config.toml
n_kv_head = 2
d_mlp = 576
vocab_size = 8192
norm_place = "pre"
positions = "rope"
init_std_qkv = 0.0274
init_std_up = 0.0274
init_std_down = 0.00322
weight_decay = 0.12
decay_shape = "linear"
batch_tokens = [32768, 65536, 131072]
z_loss = 0.0001
MLP neurons of a small language model. Each row is named by its layer, matrix (gate and up: input weights) and neuron, and shows model dimensions 64-159. Each number is 50 + 10 x the weight over its row's rms, rounded and kept within 0 to 99. A neuron's up and down rows have the sign that makes its largest values positive.
After each neuron's rows, "fires on" lists the tokens most often at its 100 highest values on Wikipedia text that the model never trained on.

L10.gate94:52 48 52 44 39 58 47 33 51 43 38 52 53 49 36 44 47 25 48 51 63 57 32 45 56 53 34 52 57 48 53 60 39 52 49 58 60 45 38 61 51 49 17 50 40 56 44 31 57 61 29 69 43 56 45 57 68 54 43 48 42 50 47 40 52 47 47 66 50 34 24 50 42 61 44 67 63 55 52 37 37 33 47 33 57 49 61 49 48 41 55 48 52 39 45 53
L10.up94:76 36 45 32 49 47 54 50 60 46 45 39 48 62 37 36 59 35 49 45 50 44 48 40 47 56 42 51 40 69 50 56 54 46 47 55 68 63 44 38 44 44 59 52 48 59 44 39 65 35 41 60 42 29 65 45 52 33 41 60 36 52 43 35 46 36 37 42 63 58 26 33 38 37 55 63 53 57 52 51 47 43 62 49 60 44 55 45 44 46 50 41 47 57 51 18
fires on: ",", " which", ";", " where"

L3.gate10:53 52 44 39 41 61 46 50 38 39 73 57 31 52 48 54 44 50 54 43 64 49 33 64 48 36 49 51 46 41 44 38 34 73 47 63 35 61 58 57 33 68 65 34 77 50 52 53 55 66 33 40 39 53 56 56 62 49 39 40 56 50 37 64 59 54 52 46 38 38 53 44 51 44 53 42 38 44 40 52 65 33 46 46 57 48 44 53 48 29 34 49 44 65 33 44
L3.up10:42 38 47 38 50 58 53 51 57 52 52 60 40 62 52 53 58 57 54 47 39 53 44 52 51 52 38 55 42 54 41 40 47 67 43 57 39 65 36 49 56 48 39 64 47 66 44 64 57 55 36 55 58 63 58 37 57 65 54 37 70 55 49 43 41 35 36 49 59 51 40 61 60 63 60 41 65 40 60 44 60 48 47 37 49 59 51 51 70 48 46 53 40 47 41 36
fires on: "y", "I", "ry", " I", "ty", "atter"

L2.gate380:47 49 57 62 68 40 60 45 41 44 39 54 42 57 46 50 55 47 46 45 55 49 47 58 44 39 36 47 36 55 54 39 67 43 55 38 65 46 50 59 52 69 44 46 47 38 61 72 38 66 60 79 52 47 53 74 37 44 57 45 42 72 59 36 58 48 42 71 44 48 53 44 43 58 59 55 55 70 58 55 46 40 51 59 64 55 63 46 63 49 52 34 51 51 56 51
L2.up380:52 39 54 56 52 51 70 59 44 40 41 54 42 41 44 44 48 51 52 46 49 46 39 58 48 44 34 49 43 62 41 40 76 42 52 38 60 44 49 59 56 61 47 54 54 37 48 47 44 57 59 72 53 56 43 63 50 49 57 50 41 74 46 47 44 56 53 75 43 53 55 47 49 50 68 45 49 64 47 38 57 44 51 42 46 58 61 44 60 50 39 31 57 46 42 67
fires on: " (", "("

L3.gate191:33 46 50 56 50 63 55 43 42 50 60 58 65 60 52 51 52 66 70 48 55 42 47 50 51 58 52 37 67 56 51 34 40 42 47 58 62 50 61 45 40 66 48 43 64 43 54 56 65 56 64 56 43 24 45 50 34 58 42 53 47 53 31 42 63 61 32 52 42 48 47 51 53 58 39 43 57 72 38 39 62 46 51 38 52 32 59 40 51 57 56 49 47 56 34 60
L3.up191:68 47 46 48 59 58 54 67 54 47 62 54 50 75 48 55 42 52 57 45 48 47 38 46 21 62 36 42 28 36 42 46 66 40 56 55 46 60 59 45 48 60 52 38 60 61 61 52 42 42 61 52 51 43 58 66 52 49 58 57 52 59 45 55 53 54 60 42 42 55 42 55 34 45 63 46 45 76 72 56 52 57 42 37 47 47 33 49 38 35 53 53 46 48 49 48
fires on: "ter", " born", "er", " coach", "ist", " player"

L4.gate206:41 55 34 35 43 42 49 45 71 62 51 48 34 61 62 37 70 37 46 60 60 50 48 34 40 49 46 56 45 78 63 53 55 38 52 75 64 82 46 37 45 38 32 66 61 50 30 50 34 62 44 61 56 59 44 54 52 64 49 40 49 39 54 51 51 39 52 52 39 47 71 54 51 49 54 50 53 46 49 54 63 45 56 61 52 41 47 55 64 57 45 62 61 53 54 45
L4.up206:49 73 29 63 49 52 60 56 58 49 61 44 60 43 64 39 68 44 59 58 40 52 43 31 58 32 57 33 57 33 64 61 50 56 39 47 47 46 52 32 55 45 53 43 54 46 33 45 60 56 43 45 58 49 41 45 68 31 54 56 58 43 55 45 41 28 44 50 52 39 52 39 55 59 62 45 30 43 36 47 39 41 56 52 51 49 45 48 53 76 63 60 73 53 53 55
fires on: "===", " ==="

L7.gate511:38 33 39 45 58 45 61 60 34 51 42 45 42 37 60 50 48 60 56 47 59 53 24 81 53 45 42 44 61 47 51 50 53 48 30 59 39 47 29 58 41 55 56 61 59 43 46 60 53 41 44 20 57 65 57 57 39 47 53 43 44 40 49 53 59 33 63 48 42 45 48 53 54 41 36 44 55 46 22 53 48 46 35 44 62 31 46 59 54 58 58 30 56 56 48 55
L7.up511:51 31 51 43 36 49 62 57 49 40 62 46 42 59 61 36 56 67 53 51 50 49 44 54 54 45 50 45 45 50 42 42 56 41 40 54 42 49 39 49 43 46 36 47 79 56 57 38 42 41 51 54 36 58 29 48 43 54 62 67 45 54 41 65 53 56 41 52 46 64 60 63 65 50 53 55 58 48 23 52 41 44 50 54 44 64 57 45 33 64 60 47 46 53 50 55
fires on: "1", "or", "and", "r", " ", " |"

L9.gate369:53 59 29 40 39 50 59 59 29 43 43 39 49 48 42 65 48 53 42 52 44 39 44 68 64 50 45 61 71 45 48 44 55 42 47 41 37 51 70 82 39 61 44 48 63 57 52 56 55 69 40 46 49 68 54 65 51 49 47 47 46 53 45 62 39 60 59 54 62 70 48 50 45 43 38 64 67 66 50 48 40 41 56 34 62 49 64 77 43 58 32 41 47 49 56 59
L9.up369:54 47 42 49 35 47 65 63 33 53 50 36 52 61 45 51 41 34 52 55 42 42 33 46 48 33 44 63 62 53 65 53 55 48 56 41 51 54 64 56 59 52 58 47 48 56 44 33 55 54 53 39 53 52 52 46 39 37 57 58 45 44 49 61 47 49 56 65 43 60 43 46 48 47 33 39 66 56 41 54 46 44 51 71 37 51 52 65 36 36 36 50 41 51 60 70
fires on: " is", ",", " are", ";", " of"

L2.gate510:34 40 45 66 54 38 37 45 41 46 46 46 46 32 48 36 42 50 50 56 39 40 55 45 54 54 29 61 48 52 45 65 48 30 49 45 52 49 46 55 31 64 54 48 47 47 58 50 54 63 42 61 45 49 48 49 48 57 52 48 43 56 56 31 21 48 52 61 46 52 50 44 53 53 55 37 63 51 58 46 27 41 46 49 53 52 59 58 73 53 49 48 38 42 44 63
L2.up510:45 37 47 46 61 43 51 41 53 61 47 46 56 56 39 58 32 47 47 44 53 27 55 62 45 45 23 55 38 63 65 31 54 54 47 36 37 43 43 51 60 33 42 28 40 59 51 46 37 64 37 60 40 56 36 66 40 32 51 47 45 54 35 39 36 76 61 42 34 43 59 41 60 52 45 35 55 53 62 47 46 35 48 53 59 53 43 39 65 51 50 41 61 37 48 67
fires on: " ("

L3.gate86:54 62 43 54 40 50 50 53 34 51 45 53 63 48 61 70 33 66 58 42 40 36 50 45 47 41 50 41 51 48 51 48 46 45 43 44 73 42 44 60 71 57 53 35 45 59 52 55 44 57 42 49 55 46 49 49 39 57 49 51 48 44 52 44 49 25 41 40 72 46 41 57 55 47 48 56 54 87 62 58 52 55 39 34 52 41 65 39 51 61 66 67 41 72 47 34
L3.up86:47 33 42 32 43 60 45 48 44 48 59 54 55 68 52 62 42 59 49 44 42 38 42 44 35 61 54 50 56 55 37 59 39 76 54 39 48 60 48 51 37 56 67 35 52 67 64 52 56 56 52 58 49 49 45 20 54 42 27 53 54 60 40 42 26 50 44 41 43 62 59 47 50 52 35 45 60 58 56 43 56 41 46 30 38 55 53 46 66 41 54 40 54 59 31 44
fires on: "I", "ter", "or", "ator", "ist"

L2.gate388:50 39 45 43 41 51 37 64 37 48 48 39 35 43 52 50 62 54 62 39 36 53 41 57 42 52 48 48 51 65 41 43 52 50 67 57 45 36 38 60 44 34 28 54 68 50 57 40 36 34 55 61 57 39 42 42 38 55 59 43 45 48 50 60 64 49 54 54 37 57 49 45 58 49 55 40 57 53 53 44 39 59 49 62 56 44 34 53 29 38 53 61 65 51 45 49
L2.up388:43 34 65 64 37 51 52 57 66 45 45 44 52 52 42 55 54 37 49 64 60 43 59 66 43 49 52 38 50 56 39 59 34 58 31 28 55 54 47 47 56 53 52 52 73 58 50 33 54 41 60 61 59 52 57 50 46 43 55 63 45 59 25 45 46 45 41 45 43 51 37 57 71 53 56 58 66 48 36 59 58 44 50 44 63 50 63 54 42 50 52 60 51 40 58 48
fires on: "'", "n", "it", "su", "y", "s"

L2.gate472:50 52 36 52 49 44 45 44 59 50 54 56 39 48 40 21 54 52 62 78 47 43 39 32 55 62 42 46 51 33 50 53 48 45 58 52 60 41 51 68 38 64 54 44 56 48 61 60 61 66 49 44 48 48 61 47 56 60 46 27 53 51 31 58 40 43 60 48 63 55 66 56 41 58 61 47 31 56 55 41 58 26 41 42 40 53 59 51 43 44 64 76 41 68 25 40
L2.up472:46 44 70 56 42 57 38 54 62 45 74 50 49 68 48 49 73 50 52 59 43 57 45 42 44 49 45 44 44 39 52 42 57 34 45 69 34 39 67 42 61 57 67 52 66 42 70 51 60 47 51 48 49 54 31 44 37 43 58 37 40 43 40 48 68 49 76 49 40 48 55 60 48 44 51 34 42 32 57 57 51 44 70 41 58 54 28 28 39 36 33 57 61 56 45 53
fires on: "S", ".", "bra", " to"

L2.gate8:51 49 56 50 47 41 55 54 58 41 48 51 52 45 50 61 69 59 56 47 31 52 39 52 64 44 52 48 52 56 37 51 29 57 48 50 33 50 41 47 50 70 64 55 49 47 37 53 37 56 69 55 66 60 51 50 58 50 60 64 51 42 46 51 45 45 50 53 64 47 53 43 46 51 60 54 61 63 44 48 70 58 46 49 73 41 61 51 64 50 67 51 56 41 47 50
L2.up8:51 40 54 50 40 43 47 55 30 53 51 51 44 60 57 44 48 45 44 52 50 44 47 26 31 48 40 40 45 57 37 55 61 54 49 48 61 52 39 41 57 44 57 41 43 51 61 43 51 48 51 59 55 43 38 40 33 56 43 60 72 59 58 43 54 67 63 46 41 51 18 44 60 52 47 43 37 61 53 49 83 52 65 42 57 50 40 42 56 36 49 55 38 67 59 23
fires on: " /", "al", "ent", "ly", " character", "+"

L4.gate283:44 42 66 41 19 49 50 45 58 39 56 49 43 53 57 44 59 29 56 55 50 52 51 49 57 51 51 54 43 42 45 46 40 44 46 69 39 52 55 45 54 59 33 39 38 35 61 47 59 67 22 50 55 63 40 61 49 58 53 49 59 60 59 48 51 48 55 26 47 46 49 49 42 52 51 29 49 51 41 53 48 43 26 31 45 51 45 48 44 35 38 63 35 49 50 39
L4.up283:52 48 53 52 50 49 47 62 52 44 55 62 57 47 53 44 59 34 61 59 33 48 57 39 54 40 51 46 48 44 48 64 66 46 48 58 36 39 47 55 53 46 46 55 52 52 42 40 43 50 44 41 40 54 67 40 70 59 49 55 45 37 54 53 50 49 52 49 57 51 62 52 55 55 60 24 54 52 47 45 41 59 55 33 62 46 45 58 38 50 43 34 55 46 41 67
fires on: "id", "d", " |", "6", ".", "ing"

L2.gate81:53 54 52 53 39 44 47 71 63 33 51 50 31 50 50 46 48 53 56 59 43 47 37 60 49 57 41 40 67 47 57 53 49 46 64 60 72 52 59 68 45 61 47 46 50 30 63 46 48 30 56 55 57 46 43 41 48 45 45 55 48 37 50 49 65 48 50 41 60 54 57 49 51 58 65 51 42 49 36 55 40 74 57 41 42 47 57 34 35 44 52 53 51 50 51 43
L2.up81:40 47 64 52 27 55 36 55 60 46 48 69 28 63 54 37 52 44 55 62 50 55 45 38 57 37 38 45 46 29 55 54 46 52 71 68 66 40 54 70 51 61 34 51 62 48 57 71 46 42 27 53 53 54 46 51 52 59 54 43 51 44 49 55 50 47 41 45 48 52 74 52 50 57 49 57 44 43 72 52 39 60 52 41 53 57 43 40 41 35 40 44 59 51 64 47
fires on: " to", "E", "W"

L2.gate48:57 37 58 55 59 34 60 46 41 54 42 49 55 58 47 46 65 48 63 44 51 43 33 52 47 43 31 56 45 55 67 55 45 60 61 63 38 48 48 48 47 45 36 50 51 58 37 70 45 38 67 56 62 57 28 65 41 55 48 47 57 49 43 49 58 43 74 53 43 52 61 42 43 44 54 42 35 48 44 43 44 54 45 49 61 43 57 44 57 37 28 36 64 53 47 47
L2.up48:55 47 58 56 62 35 69 66 53 46 33 46 57 57 47 39 51 37 53 29 41 62 40 56 64 61 45 46 51 48 45 45 48 49 54 46 60 34 33 49 60 53 64 34 43 56 61 57 46 51 84 70 49 37 45 47 35 21 50 52 57 58 19 57 44 47 56 45 41 42 37 48 43 39 48 46 50 49 51 49 41 61 57 56 43 51 52 37 63 55 50 49 38 42 58 54
fires on: " Le", "Le", "n", "ed", "tor", "or"

L4.gate506:47 41 54 52 60 63 57 56 34 40 37 45 47 49 62 53 69 36 45 37 51 44 38 49 46 64 20 48 60 48 53 51 48 65 47 69 45 34 41 41 50 61 47 50 73 51 60 60 58 48 51 61 55 57 52 46 49 32 57 51 67 64 25 47 37 58 50 56 37 39 65 52 45 33 54 31 52 68 51 49 63 47 56 42 41 53 52 61 50 59 45 54 51 70 40 52
L4.up506:42 59 37 19 53 58 45 59 48 52 43 42 53 60 70 37 65 37 44 45 53 53 34 53 49 54 50 41 40 50 66 49 35 63 41 56 46 48 30 52 63 41 55 63 52 45 52 33 39 53 37 55 61 30 50 67 43 50 53 60 56 56 40 43 44 52 39 55 45 49 37 59 37 51 57 39 42 43 66 51 59 52 59 40 34 58 38 47 57 51 45 39 34 48 50 53
fires on: " I", "I", "ped"

L9.gate137:36 26 52 61 52 46 50 48 33 60 66 56 39 46 48 47 56 38 49 57 37 62 51 46 43 49 46 62 45 41 55 48 56 56 42 55 31 50 60 72 43 62 53 63 46 50 67 42 48 45 62 42 61 53 44 49 28 51 38 46 59 52 46 43 54 65 56 52 70 39 65 48 59 60 42 37 70 45 57 43 44 37 56 42 38 28 45 48 55 57 56 49 61 45 45 53
L9.up137:49 30 50 52 28 62 60 41 50 52 62 38 53 46 44 56 54 46 51 58 44 54 47 37 37 36 49 42 53 50 59 66 47 61 44 47 56 31 55 50 46 55 42 46 50 49 50 42 65 40 45 67 70 57 26 61 50 69 49 42 50 39 52 63 52 54 47 66 46 45 68 55 51 51 32 44 55 39 52 50 45 51 44 42 54 46 54 42 47 47 62 65 47 44 48 46
fires on: " |", ":", "-", " the"

L4.gate449:48 60 48 25 42 53 52 45 46 40 46 53 46 47 42 36 52 42 52 68 54 49 40 39 52 62 21 62 39 47 56 39 51 25 34 73 37 58 55 57 53 56 56 52 57 42 56 54 29 58 52 47 50 43 45 67 54 36 44 41 57 54 37 41 44 43 53 46 41 38 68 61 55 47 39 49 48 48 57 51 52 36 59 55 49 46 43 50 54 63 51 66 56 39 44 27
L4.up449:55 47 50 46 53 25 41 50 48 55 48 47 42 67 39 42 61 43 47 51 45 54 51 58 55 42 44 50 45 46 45 39 33 37 35 41 57 62 33 40 54 48 45 46 44 67 36 43 42 47 50 42 50 52 60 65 43 34 48 28 43 47 32 24 67 37 49 53 42 45 34 66 48 57 36 50 48 51 57 47 37 40 51 41 48 46 47 53 39 49 72 50 58 46 45 53
fires on: " Mc", " ===", " Sch", "—", " Mun", " McC"

L9.gate531:35 60 53 56 61 33 45 68 54 41 51 65 39 68 33 46 57 52 45 49 52 41 38 63 45 47 48 61 51 45 34 55 36 56 52 65 43 63 46 47 49 37 51 47 46 50 36 67 48 51 47 43 59 49 36 49 42 63 62 63 49 51 73 57 45 35 72 44 50 36 49 23 60 47 54 58 53 46 52 51 49 49 46 60 40 30 58 51 54 56 52 44 37 60 40 46
L9.up531:46 54 73 55 62 34 49 52 40 43 77 52 51 56 51 47 45 34 49 47 51 36 45 44 56 52 44 47 44 51 21 22 52 47 61 51 45 55 52 59 54 52 34 55 44 56 60 60 48 49 58 59 41 46 42 65 33 60 58 56 27 51 53 55 57 45 60 60 30 58 51 54 61 52 31 50 46 46 42 48 38 57 54 56 49 54 53 69 42 67 54 48 59 49 45 40
fires on: "\n", " "

L3.gate11:58 61 34 53 52 43 54 42 52 43 53 45 52 53 65 46 46 38 58 49 59 47 34 61 28 64 59 55 61 36 49 34 50 56 40 57 49 50 60 50 35 62 34 54 61 58 49 61 63 52 57 39 26 47 37 54 40 41 49 47 54 48 54 42 66 49 40 48 44 53 30 33 67 57 42 55 55 61 46 54 41 38 55 31 41 48 47 51 47 46 61 38 47 61 42 56
L3.up11:70 44 51 48 55 42 51 45 51 39 42 32 47 64 31 31 58 39 51 48 59 45 49 51 43 53 57 34 68 47 60 36 57 62 48 42 39 52 58 49 43 46 31 58 49 44 47 44 39 55 46 62 51 62 63 50 34 22 55 46 45 30 47 49 57 55 42 61 31 51 35 41 70 56 72 38 38 47 35 57 54 57 45 60 40 54 49 52 61 68 59 56 51 53 51 48
fires on: "in", "ić", "ini", "us", "n", " has"

L2.gate346:36 33 52 46 47 58 37 57 51 51 51 61 37 53 42 42 54 62 59 46 32 64 40 56 77 45 54 48 31 29 47 50 46 70 48 61 60 54 51 40 51 31 70 55 60 51 52 59 51 60 56 59 52 67 66 39 31 26 63 57 45 41 49 45 44 58 47 37 62 51 47 59 64 51 56 46 17 43 44 50 43 40 49 36 56 36 43 62 57 50 50 28 55 58 49 46
L2.up346:57 62 53 35 66 45 68 52 49 59 45 51 48 61 57 39 44 40 39 65 63 44 47 47 45 47 45 46 46 61 41 31 50 39 38 26 62 74 47 33 44 47 62 35 40 35 38 57 48 32 50 55 62 34 39 58 48 36 47 60 50 50 45 59 65 40 31 43 48 51 57 49 68 38 49 35 59 66 46 60 48 69 55 57 37 43 48 42 57 41 53 48 56 43 56 44
fires on: "s", "se", "ish", "t", "d"

L10.gate56:57 27 48 69 45 34 48 54 50 62 59 50 39 39 46 44 42 55 61 52 43 52 36 42 48 62 56 37 53 53 44 32 42 41 57 46 35 59 50 54 29 67 45 59 50 53 43 39 53 44 53 32 58 46 37 39 45 53 29 56 60 38 41 42 61 51 47 33 54 63 67 68 48 40 47 62 61 77 56 47 56 36 57 48 43 54 37 46 36 51 48 49 49 51 46 41
L10.up56:57 44 44 49 54 44 28 54 51 44 47 36 56 55 29 37 54 54 49 44 40 44 50 44 40 36 61 49 48 49 39 46 58 47 51 53 48 43 40 48 72 48 33 66 51 43 61 41 48 57 62 49 68 33 43 65 77 59 47 28 36 52 55 49 47 77 47 43 59 48 50 43 54 40 42 50 44 55 54 47 40 44 34 64 62 44 48 57 46 35 54 55 52 37 48 40
fires on: " |", " the", "–", "s"

L2.gate238:33 34 49 52 44 68 52 59 52 50 46 48 53 57 44 34 64 70 61 46 34 61 65 50 56 53 40 56 44 56 59 41 38 66 44 51 50 50 32 44 58 51 45 56 54 31 61 38 51 58 72 40 46 50 51 39 54 49 68 51 44 72 37 52 53 63 58 54 50 38 44 43 50 45 48 46 64 55 59 51 44 42 44 46 41 40 57 54 51 29 47 50 57 61 59 43
L2.up238:48 49 55 40 52 56 42 46 46 52 55 41 51 56 57 63 61 55 45 33 41 36 65 59 48 46 45 45 50 45 44 58 53 50 76 50 41 48 36 36 64 53 44 40 62 62 50 40 35 49 60 61 60 34 48 53 51 56 55 49 55 45 48 50 57 50 56 48 34 44 58 53 41 42 48 39 40 52 31 57 60 32 51 36 34 58 47 47 44 32 54 51 41 48 57 83
fires on: " /", "qu", "N", "a", "s"

L2.gate327:50 43 54 49 22 70 42 56 55 49 49 53 63 53 34 38 46 48 71 38 52 74 65 36 47 57 36 68 38 56 56 49 62 65 53 53 54 52 50 45 56 55 53 52 71 42 57 42 30 49 46 29 61 61 48 49 58 44 43 52 35 61 50 37 58 51 56 59 34 52 50 53 37 40 65 61 41 52 44 48 29 45 43 49 34 37 65 41 40 39 50 40 55 43 29 41
L2.up327:50 46 60 42 33 64 48 46 47 55 60 45 48 38 40 47 45 67 60 30 41 67 58 54 54 53 38 67 51 48 61 44 65 71 54 60 56 53 59 66 47 70 59 50 60 44 59 42 55 49 45 40 56 43 52 56 60 52 48 50 53 37 45 60 44 55 69 59 43 54 55 51 38 33 52 46 41 61 44 51 49 43 60 52 19 43 60 58 62 46 44 40 50 49 51 35
fires on: " /", "a", "l", "red", " Turnout"

L9.gate475:48 57 54 54 51 34 45 54 60 47 53 56 48 69 68 42 54 59 52 46 48 41 52 53 58 38 35 52 72 46 50 56 53 50 69 55 53 53 54 55 57 57 65 35 60 47 66 57 48 56 55 47 50 41 53 43 49 48 39 38 64 40 48 55 49 38 40 43 65 34 65 34 67 59 53 46 61 35 37 48 52 51 56 45 36 41 40 54 71 43 55 70 48 72 58 44
L9.up475:41 59 25 57 48 45 55 61 63 48 46 50 41 57 45 41 51 47 54 55 55 48 54 41 64 45 42 42 51 34 59 52 39 57 43 58 64 33 54 55 39 62 53 72 63 46 32 48 50 51 35 37 44 47 40 58 55 59 59 43 53 44 43 60 69 38 45 17 63 50 61 44 41 62 60 57 50 66 43 53 53 55 67 61 56 52 50 44 64 50 55 43 39 27 55 49
fires on: " to", " of", " against", " |", " in", " for"

L7.gate570:44 31 39 37 68 56 40 60 40 42 49 61 30 53 41 45 61 61 48 58 39 41 52 50 37 59 57 51 62 50 53 54 66 38 39 50 34 46 56 56 33 48 39 57 68 55 65 48 45 48 57 65 47 50 62 55 41 45 54 48 53 66 52 50 55 55 50 54 53 61 40 43 64 58 49 44 64 48 48 42 45 57 50 33 50 47 24 61 31 39 42 38 56 51 50 48
L7.up570:50 46 48 69 45 44 57 41 55 46 44 47 54 56 45 56 62 60 56 44 44 34 54 62 51 52 56 41 56 50 53 49 49 54 71 40 62 54 57 57 56 45 41 51 29 53 44 55 55 42 34 48 55 55 65 53 46 61 43 48 27 55 31 26 50 38 45 43 69 38 50 61 63 33 44 47 44 43 48 54 48 35 40 29 45 44 59 46 65 40 55 43 45 70 44 50
fires on: "'", "n", "um", "y", "h"

L9.gate502:58 54 64 46 44 36 56 75 42 53 45 51 56 56 59 36 59 51 65 35 64 51 64 57 53 66 34 59 55 37 53 55 46 38 51 65 37 51 53 64 34 57 42 56 49 49 30 43 65 72 60 68 53 55 33 50 53 41 64 35 56 52 56 55 62 43 38 50 42 51 63 29 52 58 54 65 42 55 65 35 44 61 33 51 43 50 53 44 50 43 43 50 52 33 47 48
L9.up502:47 45 47 30 46 63 55 48 55 61 43 55 44 46 60 64 39 34 52 63 51 52 49 43 59 51 39 64 47 58 60 34 65 46 45 57 47 32 45 32 59 58 51 61 60 51 46 30 47 51 61 46 47 64 56 50 64 57 59 65 47 41 49 44 53 67 49 60 60 58 58 30 43 39 58 51 54 66 35 42 41 59 53 47 66 45 44 57 22 55 59 44 53 32 47 50
fires on: " ", " |"

L2.gate552:47 50 44 51 46 52 53 55 60 53 44 50 43 70 43 57 50 46 56 45 36 57 36 48 66 50 19 63 29 31 54 53 39 44 44 44 53 58 50 52 22 45 41 65 46 61 57 69 43 54 59 60 59 31 62 35 41 42 56 47 75 62 34 55 61 41 45 46 50 48 56 37 49 45 49 29 47 52 69 49 47 46 37 43 53 44 61 35 53 36 47 46 30 46 49 58
L2.up552:51 51 66 28 63 54 60 52 45 57 62 60 44 61 62 69 66 52 46 56 50 62 53 44 58 44 64 31 50 44 36 46 68 53 40 49 47 55 72 53 57 41 53 41 45 47 44 65 45 60 69 58 52 48 24 46 41 66 55 44 62 40 65 67 53 53 43 56 43 53 43 56 54 42 51 32 51 58 52 55 45 42 41 49 45 45 29 39 68 46 37 73 43 54 73 37
fires on: "s", "e", "ed", "te", "d", "ve"

L7.gate73:57 49 41 33 50 43 58 66 56 47 53 57 36 46 40 34 50 38 50 51 42 53 35 46 44 61 48 69 53 44 73 56 66 40 46 58 44 55 84 62 52 45 45 48 53 33 46 56 43 50 58 51 46 68 57 43 38 47 34 43 59 62 43 55 51 45 53 62 41 45 56 55 41 40 47 47 44 43 32 51 38 46 37 53 54 44 43 66 65 40 38 33 53 60 53 57
L7.up73:35 26 37 65 51 50 79 55 41 47 59 38 55 60 53 48 43 54 45 56 30 56 39 56 39 48 45 37 59 49 61 38 27 48 59 44 51 38 58 46 65 56 51 53 74 51 37 42 55 40 42 57 67 47 59 41 48 45 57 72 57 34 34 42 59 34 55 61 44 47 57 35 53 45 62 28 45 51 36 61 49 59 39 60 28 48 38 42 61 52 44 44 49 37 46 59
fires on: ";", " of", "r", " as", "or", "n"

L4.gate232:42 70 68 62 60 34 52 45 59 39 47 42 59 46 55 46 46 71 56 40 51 52 51 60 53 61 38 49 47 39 42 38 53 42 36 45 54 45 42 41 56 57 44 67 40 60 48 54 55 62 64 44 57 46 52 45 71 49 53 42 50 50 38 57 53 31 36 37 42 41 44 44 48 46 47 46 69 62 63 41 59 54 47 58 61 38 72 27 55 45 43 25 52 31 40 64
L4.up232:51 53 59 75 45 52 37 50 51 58 49 47 47 54 54 65 54 69 61 41 64 46 43 42 42 39 49 56 55 64 30 44 38 49 33 56 42 65 50 26 58 51 59 36 46 47 58 46 67 29 57 72 37 45 41 66 44 39 60 48 70 57 49 44 50 52 52 58 46 38 42 50 53 34 45 44 49 46 52 53 65 59 48 53 40 36 50 40 52 54 57 22 39 46 39 53
fires on: " pre", "ol", "al", "lor", "ly", "er"

L4.gate24:51 56 61 58 40 62 49 60 47 42 49 48 41 49 41 67 49 35 55 35 64 52 32 58 42 58 38 59 58 50 51 35 61 64 38 62 49 40 42 30 65 51 39 42 73 53 60 50 68 53 56 46 53 35 61 52 63 54 51 51 61 62 45 56 55 67 62 32 43 49 55 58 64 44 42 30 56 50 54 57 47 72 43 47 43 53 41 39 40 52 47 53 51 49 42 56
L4.up24:55 53 61 45 39 67 52 49 49 45 47 53 55 60 53 67 53 23 59 49 60 68 56 42 38 64 50 54 43 51 65 45 43 60 48 58 44 56 24 39 76 61 46 60 66 59 59 48 44 46 33 50 47 51 59 42 59 60 50 64 57 54 50 48 50 48 47 45 54 68 42 48 59 54 49 51 52 66 67 41 46 59 50 63 49 47 49 44 42 37 45 47 59 57 55 48
fires on: "I", "N", "hi", "er"

L11.gate420:47 52 56 54 41 57 43 60 40 48 44 59 43 76 59 50 58 51 53 57 39 49 61 67 62 56 45 50 51 27 43 54 43 61 52 70 36 37 50 73 41 47 46 50 54 35 41 58 46 64 52 50 41 53 58 69 44 48 50 39 59 62 46 61 60 49 53 46 53 61 35 34 49 55 32 58 56 65 46 43 41 44 46 48 47 44 61 57 38 44 34 66 43 34 40 35
L11.up420:61 53 53 67 60 52 46 59 56 39 63 55 44 72 44 36 53 59 57 24 30 51 64 47 64 55 45 54 70 50 61 43 36 35 38 58 55 37 58 61 52 43 21 60 62 46 55 29 47 52 57 44 45 62 50 57 49 31 38 40 49 43 47 67 61 54 45 56 49 68 58 42 57 60 50 49 54 74 36 39 41 34 52 47 60 46 41 58 46 48 42 48 59 43 38 50
fires on: " |"